python train.py --n_layer=13 --d_model=256 --n_kv_head=3 --activation="tanh_gelu" --qk_norm=false --tie_embeddings=false --init_std_down=0.0 --optimizer="adam_atan2" --lr=0.00123 --beta1=0.9 --final_lr_fraction=0.0 --batch_tokens=65536
MLP neurons of a small language model. Each row is named by its layer, matrix (up: input weights) and neuron, and shows model dimensions 32-223. Each number is 500 + 40 x the weight over its row's rms, rounded and kept within 0 to 999. Numbers have three digits each.
After each neuron's rows, "fires on" lists the tokens most often at its 100 highest values on Wikipedia text that the model never trained on. A number after a token or word is its count.

L8.up314:531489518456420505486512465571536503531465504484449440515511477475470542495492439471442534532460509484510469521508449413510483576404513582493524447475598560532464470533457482444524504548559551530559525481509588505456509442562449431516454487468538498459492504496450450450502498511519559530490524475417543569524506524459503516409483481504457477553512483514528560493454470504508505508491558566500484499515534527519497474467460583441502560506546506459548470546472491522467549509485514566586601520503537511472463470462453531532496491530455501459437482530499480426471515462488513481
fires on: "s" 20, "ater" 9, "ey" 9, "ent" 8, "z" 7, "el" 5

L6.up392:573439481491543584528526509483479568582482473528496490529529498509488553482440508560426479566572463438492485526450519429417509497491498482514532534564553427483465541514436471466562489471509549501544541479465486517532541488539505518501462464567523501513509463442517490521505432515462476431597529502400461528486529471541552498453473491491494507473634456552526454470501459547522489536525513516477555497459477460511474487505477521471483500463575515530512435566503508537577505549426513527530459492488531504554468566557477473470560465508455531517424452526500544396471499430509492472
fires on: " to" 37, "=" 33, " “" 8, ":" 7

L6.up75:537546502508550473472539543506421537524419400545554476555519566452475489531508548454473464411545495551481527493411526470530486495438444491473458498553593424466446461557527440473500592466547473464462516513540463489470555531459444498498522584553495484481416481540534558450555511551502475490562508531497537524478578520520508517535462549495410469522461483465458466467511509490462480491504468520556427467441569482445473586530496523460515558562497472441482451500527517453566495525418528469589461465491549485489493456515529556461495542538457478514500559504457471518494442491502502514
fires on: "ing" 25, "ed" 20, "ared" 11, "ated" 10, " |" 4

L5.up897:459518491562546548505572474525485521442502468477469451511541548562556516521494506480496529486460547514418485442460455557469468497538440481465446489557507486527500502520496452461367520476523490509546494514509500483529507493500503443509509448504501505497457409490464398544501435518541507530499491550425508509524538466568522536511471555450559460548512500485431514463491415500498470507462458479464462480522547576493456410515521512434406543459495508487530473424406532542457565486440528530584493529495556503513493507532427476508525463527456479541503433546525547532470474549511501507
fires on: " his" 44, " on" 10, "|" 5, " her" 4, " including" 4, " His" 4

L2.up290:519508450459511532564463411432542466571450443515515522529429471533448536484507459431487502523515537474490573480488499549538524504525497448464448566429491533521544475521470499452554530443472505582483451503463452514478436555496542564511481520589508453520458470507509464500545464460483462507502486486496559509466512428481479497499544527502489437431551518559513428435500527511568553513458576498569410524460429494509455443509558495461561492477520573480502510485480498523522512490493529541536513499462502473575494539509490436499507545481461523519495445581498503522475497489435412563
fires on: " born" 25, " opened" 9, "-in" 9, " early" 9, " began" 7

L4.up404:550520479473466568474537520473523482475499552449489464450484522550533488531451559429462458453526467494508489479539544506518522539504436527514490479510509449507465480465461456501457430487528522523532538486512453443504566490449473543485493419485419461510527489497534507499472480551493491513477465458515491454462527514536512510502534561481585570503525439431538485480493462497536571464487474449558442486541514599524495378524467562409429551536579505489469492446428464570474505518520486582497550538479523496541520499567542537505483513500503528591487524511411526545533548480509517443
fires on: " were" 17, "-" 13, ":" 11, " was" 11, " had" 6, " living" 6

L4.up608:483546480500533537527541544517526475539498531508461521539509483509528532595558599469471465449436541430547502501538555491490529512484447396485491448548521521490498509380507459515533520527522537503554524452501478425499541556526483546507433515546510480467479502536488527457487457541476518476525554467515436479476526483588488483467444534438483537522555442496485488479437468504404567482552459536543536491525450530491521503495477548458427483466546494417575540528412443551474501503555491516482519511466488521491536471562550536504427560493502538471546549483430460504495504538575415418
fires on: "-" 26, " " 24, " were" 11, " be" 9, " been" 7

L2.up742:542528488438547483515524476514447544510502520537552475564544512533519534461476469544524396488543496494590521520527455491479534512438525529492535452512502538486472571570470451504475489539461434481524508565561458458465465493509564474499516504518575408418455458517510485440497505524504534464532526472432546543459546464587589513469500576472514427440540423510517431492530432532467531481479559485544498514444507516493513447478567506495494511532556481556566503544456453549448469486488500543503558554478494508518515542541458533561524494503452533507538476528545477422506499522470522545
fires on: "ations" 36, "ies" 11, "ivers" 10, "itions" 8, "ation" 7, " years" 5

L10.up103:470533498415494521548534464538509617488499427466465462568618449479524508505541539577484450513516531471512500488489524485526490407468454413524488484540466492389543464516445486485519498557479484461481555485469469555493491493525554500489439490513522551487537447455514461505547440504524499457525480489520518426509452543536530565403522586485508508469541467496481484505531538537606475501439486497461522506435479531457467505509500457518510517456577528501497455494455574520498535445509538496546528418535582540533526452490416490528499542538506436520459503534564498453477522497544467529
fires on: " T" 21, " in" 18, " on" 17, " In" 9, " of" 5, " ch" 5

L6.up382:466483439446485449537515509537459533560536476510483456618469547459505521462430483505526510525521563488419493458460503528497418472542482456430587510493549535532538508511463504439513542468535440520507494453526541480509521482415539465528492472514487547442519471516435490537570526484524481548510565488550466513511568460567452557510434480435472502488533530515472490525488478495587502545480507547456508508492538488429546513509530527472439493535572499453500480506437472553517506485496500527507497524549535433586485489499424444479504438524473463510466468410530514499474536494569486486
fires on: "ian" 39, " after" 10, "ish" 8, " has" 6, "leg" 5, " Russian" 5

L5.up325:455540472513486505529526549467503507482498414477544473483502489517510496466566563528503505604524453425507535493473485539489446487501494512492464444501488472514506509416535542406469590431532510537481495400545457426587527548422588549522448499494463496566515441428521440460486564499456578538488505444505519482482516528464536490449449566463513460465522421483519497519475488515479529505520414449542542473461458553563496520542542496449453518461509502549529485417508580486534477448483510545474541586486535543521536468553551432530436503518494474521492499527556483543461522505589528543
fires on: " the" 34, "==" 18, " its" 10, " they" 6, " of" 6, "===" 6

L4.up1022:425474534519583515506517502501519547536423533590542438445512523492466522492561495565449438503533548487436526467468396514467425517552501446496514488513599560519537482497552434444424529519522496500439505540505508469545548469548573480495463488516568507516449435510462462473518488551575462521478555510481461534504524432549518546419481526502476515457532473508446490485523440474538495497479468566565493459504510492470529470521424562512515543445458492510553480418526528489528477456458508471548448476532550500533482413506450428482477441504484479514521505535477521504455576512509434529
fires on: " to" 28, " in" 20, " including" 11, "|" 6, " with" 6, " for" 5

L6.up523:539538442471446503573547564407497560479519409528561498497468461517532587535546521535455441481547506376460462482503432504439418495449504455422568446572532487461505424508518518504538469571515515496523525437508526481529491511442614416523478504505552429502490477480530524444518490572509572466496501498502488488459585477474512501430457533447457560530468465451510528486483472532497512513507412527521528439521452484516493469410452552494553497475490518499533527556501457481497579465497482529502532493448504466479495447574490481507505455534534529556473436508518584466489451480548465443
fires on: "." 85, " (" 10, ")." 5

L2.up468:477490446424455499558552502449510509563485461545487455481556538543482523434457490517466518510529523577545519581518486522537517538451530555445526439503509494421528483525522520472455479530549515492542504556478542421529460530503497508574469548511459452471465473453501404454518508503476471464458481519566504480390559558471559517481541478415489507464457472444502466480537501475547492529491568534533494479507510515492466467450501486478510487530514516586524491458456427490443499549499504526472525498530510522595488506490399507504537517423444567499541506538537538427456537640503470516
fires on: " season" 40, " can" 19, "ations" 16, "ation" 7, "ated" 6, " Season" 4

L4.up533:469495515524524520490526576475482532511469457434458415458466500601585547568540499534483482545469501507494524462441529467452479507460460478523563531531559497444457491463495470396465524498562520524482510453529433495517506538506571476500428496536477511480498479510486501511439463503455508478493515523507455434463487508526454504514520549495533497486542565452484509498492482534476548486444472581486583462475550533627422458478474545463413472468500528469564477507456510581512500522496486502580494469539600465510460431549493485486432491545540550551548499487549478467516483506556451473
fires on: " of" 80, " few" 9

L6.up932:483499474479551513497503437462532499469498421498513532554459509502487535488533581496444443436502496471490441495507519533553491518489432529524479500502550479511518479508552445541460538493498435497481515479474452427569442501443497471530489423465544487475501450595540524467482530507499457488558596557430500477484499548551480421481494546513505501498427490487508485438553517564531540497445463534438558538443551478508490516509525467407547542474482470468466475432432513478488501538369542489553486545534544507512532545578550467488501461466456475451525574556514513528507390480562463435
fires on: "ing" 39, " such" 21, "rib" 6, "Q" 4, "ed" 4

L4.up143:510464474469466508599576408459553546510512460525460510563560537493513501527523497439549486566488561480491516448506509555513495484554491505406576552495594531488509495590515519483551548528508476538502459464496473502501476531456537464533485515536498518513510473456489485467462511504467451496434511552466545500466537523532465534475498589476475500465538507485417493522473559558469499512441544514499497505517545520471495425538497504459507504537565535466500469577502470464543482481462518574548522465460526492549452484486398507529476493520467545564502494491510477479453542457483452586
fires on: " met" 24, " born" 23, " started" 13, " began" 7, "omet" 6

L5.up79:518509415549482565538508464534455529441478394487544517536487476549534495548507492504513505514462453459572536488476455519465473457498520540532461489512538455497543518470574417465462513498512427461487517499487468491403512510474542536542468509540536534494495469422476425514484511483490474447461595468500564493435480572531473518523502518533432433445463475483494530444448524532544457522527363481466538501515510507551446492449477508506492498537521528465537490430493584533544540500461513476538510396506591550518478429536504491510472422525505544538445485443559518500457459525561495513
fires on: "–" 57, " of" 15, " that" 5, " See" 5

L4.up738:516425517477398539544500484592480456458446554507458479530469528560468521509482511549505457524493522502461523475517518497486444487483468430458454469553549527554512473478464513552506511487534521488512496456539560458436550469510471547475515467584459481522512472557512464482457475570442530494450543522482461540431527474555550495469423519486481573480517473471485509478460420519568475476511445540569521519478438466543478470548461531426405541447536497458518499524504473487486543528530433541479525504515578487557469446507568448512485480472521498482464516497483478473464589511545416438
fires on: "-" 55, " " 22, " n" 7, " Gl" 6

L6.up199:500435534508503482554576498522472527488493441527527509514555448521522620461530449499552445562466459459501491488523412462470501518525475548501543474560542511551527438454475506468501448550496498522511587531548553488554551523414586449588494515570499488470501460456479460456575488532536509467534465515493450513485580491531456465515466496528513516540489459535550485488485493521479524530454506501453460470536454543598425539412433518490498501489564560503458509505514471526500554488512483481528517536437512494463519516546502456441457457447409500492464478476537613497525518545526504476
fires on: "." 43, " dis" 28, " ar" 14, " dec" 11, "=" 4

L4.up971:495512424484490524475484551439477578534495475496511451568479537528491514542490615533529494556542529450506510483450541436535469465464450514480461494561500460486487489488492519471494513520481457458468451417484419468498462514512596495547464481508492528545529458424552443496508432516470486520431575505475544472475500530480531512440499520484527521504503465478528499496505469573522506539508456510491453417448504500561496420476506518470446533509552522508520470462416542576523542534430534546522500481521531481543490466518498490485436490591538480519518491476555486487495447521600453518
fires on: " T" 55, " of" 43

L6.up599:492479460451554515501457501458489510559479508525475549508541484544529471520545473436477400466608416535488526555508452453543535539494468558514513477612512464455474486514544508498519455486460495445525583487536533481482460468510511429537485511522520493535491499557543507489539485590532539534546510516437508454459486495517455581521493548429503502504532483510512437429505499471487537441406442498568496439472535540498529512518418513484528525554480518480489511458518541514510524483470558512611488446526521409488520507589538530503523536491431431552506523543435499451528500531559505497
fires on: " K" 48, " |" 13, " C" 7, ":" 6, " Ill" 5, "ared" 4

L2.up548:478459487483493568498539445510431506491541481556437365456522520516482506463520506510524464531521559459420475480402526545530505454568472478400540482535518496572505501517529488439505555444551467572506533438582481459531490452440558424478538496473469457490475544547506480511536530443519558517559482551497490537458529479485555571470420511529515516494502503572466539457435497589498494471432474535459424543463527485469488462505520508526485477579520547508536473451471459496482545518467503467520517565509455475512429520491468498519474390531488487516504471533477510521561524522473545484
fires on: "ian" 12, "akh" 11, " Al" 11, " Russian" 10, " Arab" 8, " al" 6

L4.up532:497451430496505507510517570454505514549474491476511461477481564508525498585548522482434506457487472470420492531498489445441462480501423515479502529528488523486539488490532464460423569468494461478508544468520491446456514483406507528443530440491470430532516483466549494491445450483429482430494536497534562481493512517482521484422476608496546477516539473476404484486440516509479512512489419521530480373453534532523463479515499511431492629423490507483558480484435558545447532474469479575602502541480510524518442482471513501533433482555512517497496462508488497540519484455475514491
fires on: " for" 75, " with" 8, " of" 7, ":" 4

L4.up722:506521492481492502563530421469528496495476515467511477485537527462515513515496531443533536523455456487539462531533479488520528489429503535500530412449529463463558393524519446468514523527591457504437564501413551536601457469446487532504478534516573438546511496500443527501534483555459514540482505540538537558458584534449499458465456517511476509553503500513486465474516518510495506549493479461545449465501437531541556474450444453504482493538580561452519497433434550572455499521546520481472473484556593558535473514478401452545532538478487494506527508579427425443448477467515474506
fires on: "ot" 72, "ote" 13, "eter" 6, " only" 4

L6.up40:508528436551473562500540525529496495479475413607567507518536489499516526506535465491494480523424530494512402397530447470516537464507521556470555471560574414466481479486513462498445471543458503477532559515543511491482523541489539428482479488587541522432522408447442526467530469536525583468492470556468477492541502439477489491505496473450530517498440483547461470445500529528536480504440470523523502499467486519517480483452438566478542508480519544476511492463537493503498522473555481539496544577481501488438519458579489497540499437495485517533491477448560597488493544538524503444
fires on: "." 100

L2.up577:549412495529543570486525461501523526523542471517578462508496457501547528510509474497438447533524568460452529469481432444524542421488507563519536521546515460438490518489492445486518491522499519510499552541481541448523507471475545495454492475541557430528507494513509442505544520465529424463624430420466500527490538467551447443458470481488451499502516461557517438517522519531530534475479466509525517471397507494491455521521491562518525543484554463555512477498507470489510522467480443461549559520443437507496555504584519566559508406484435467486459492549492601420432463503466439475
fires on: " La" 25, "=" 20, ":" 8, " la" 7, " comm" 7

L5.up636:504478524450565536509531397428534602485531471480544508458597458460460540536502471454535488549572507519561491446545494471420548477505450471475558473521505505469441546420532477542441506507509512458450524514452419459525456442485465503512474438497563513551432492425535506576548515586432478533468568456471509519495547517475528546497476532473495500542502456515467400487478518574462543445516425453523507513514420481553478498438541534518503518439557541489431533533506456524560482514501520465489521533493494545542480520552482566512477433470454500539568481578524527553488443465476479449
fires on: " on" 26, " –" 17, " life" 14, " Democratic" 7, " And" 6, " above" 5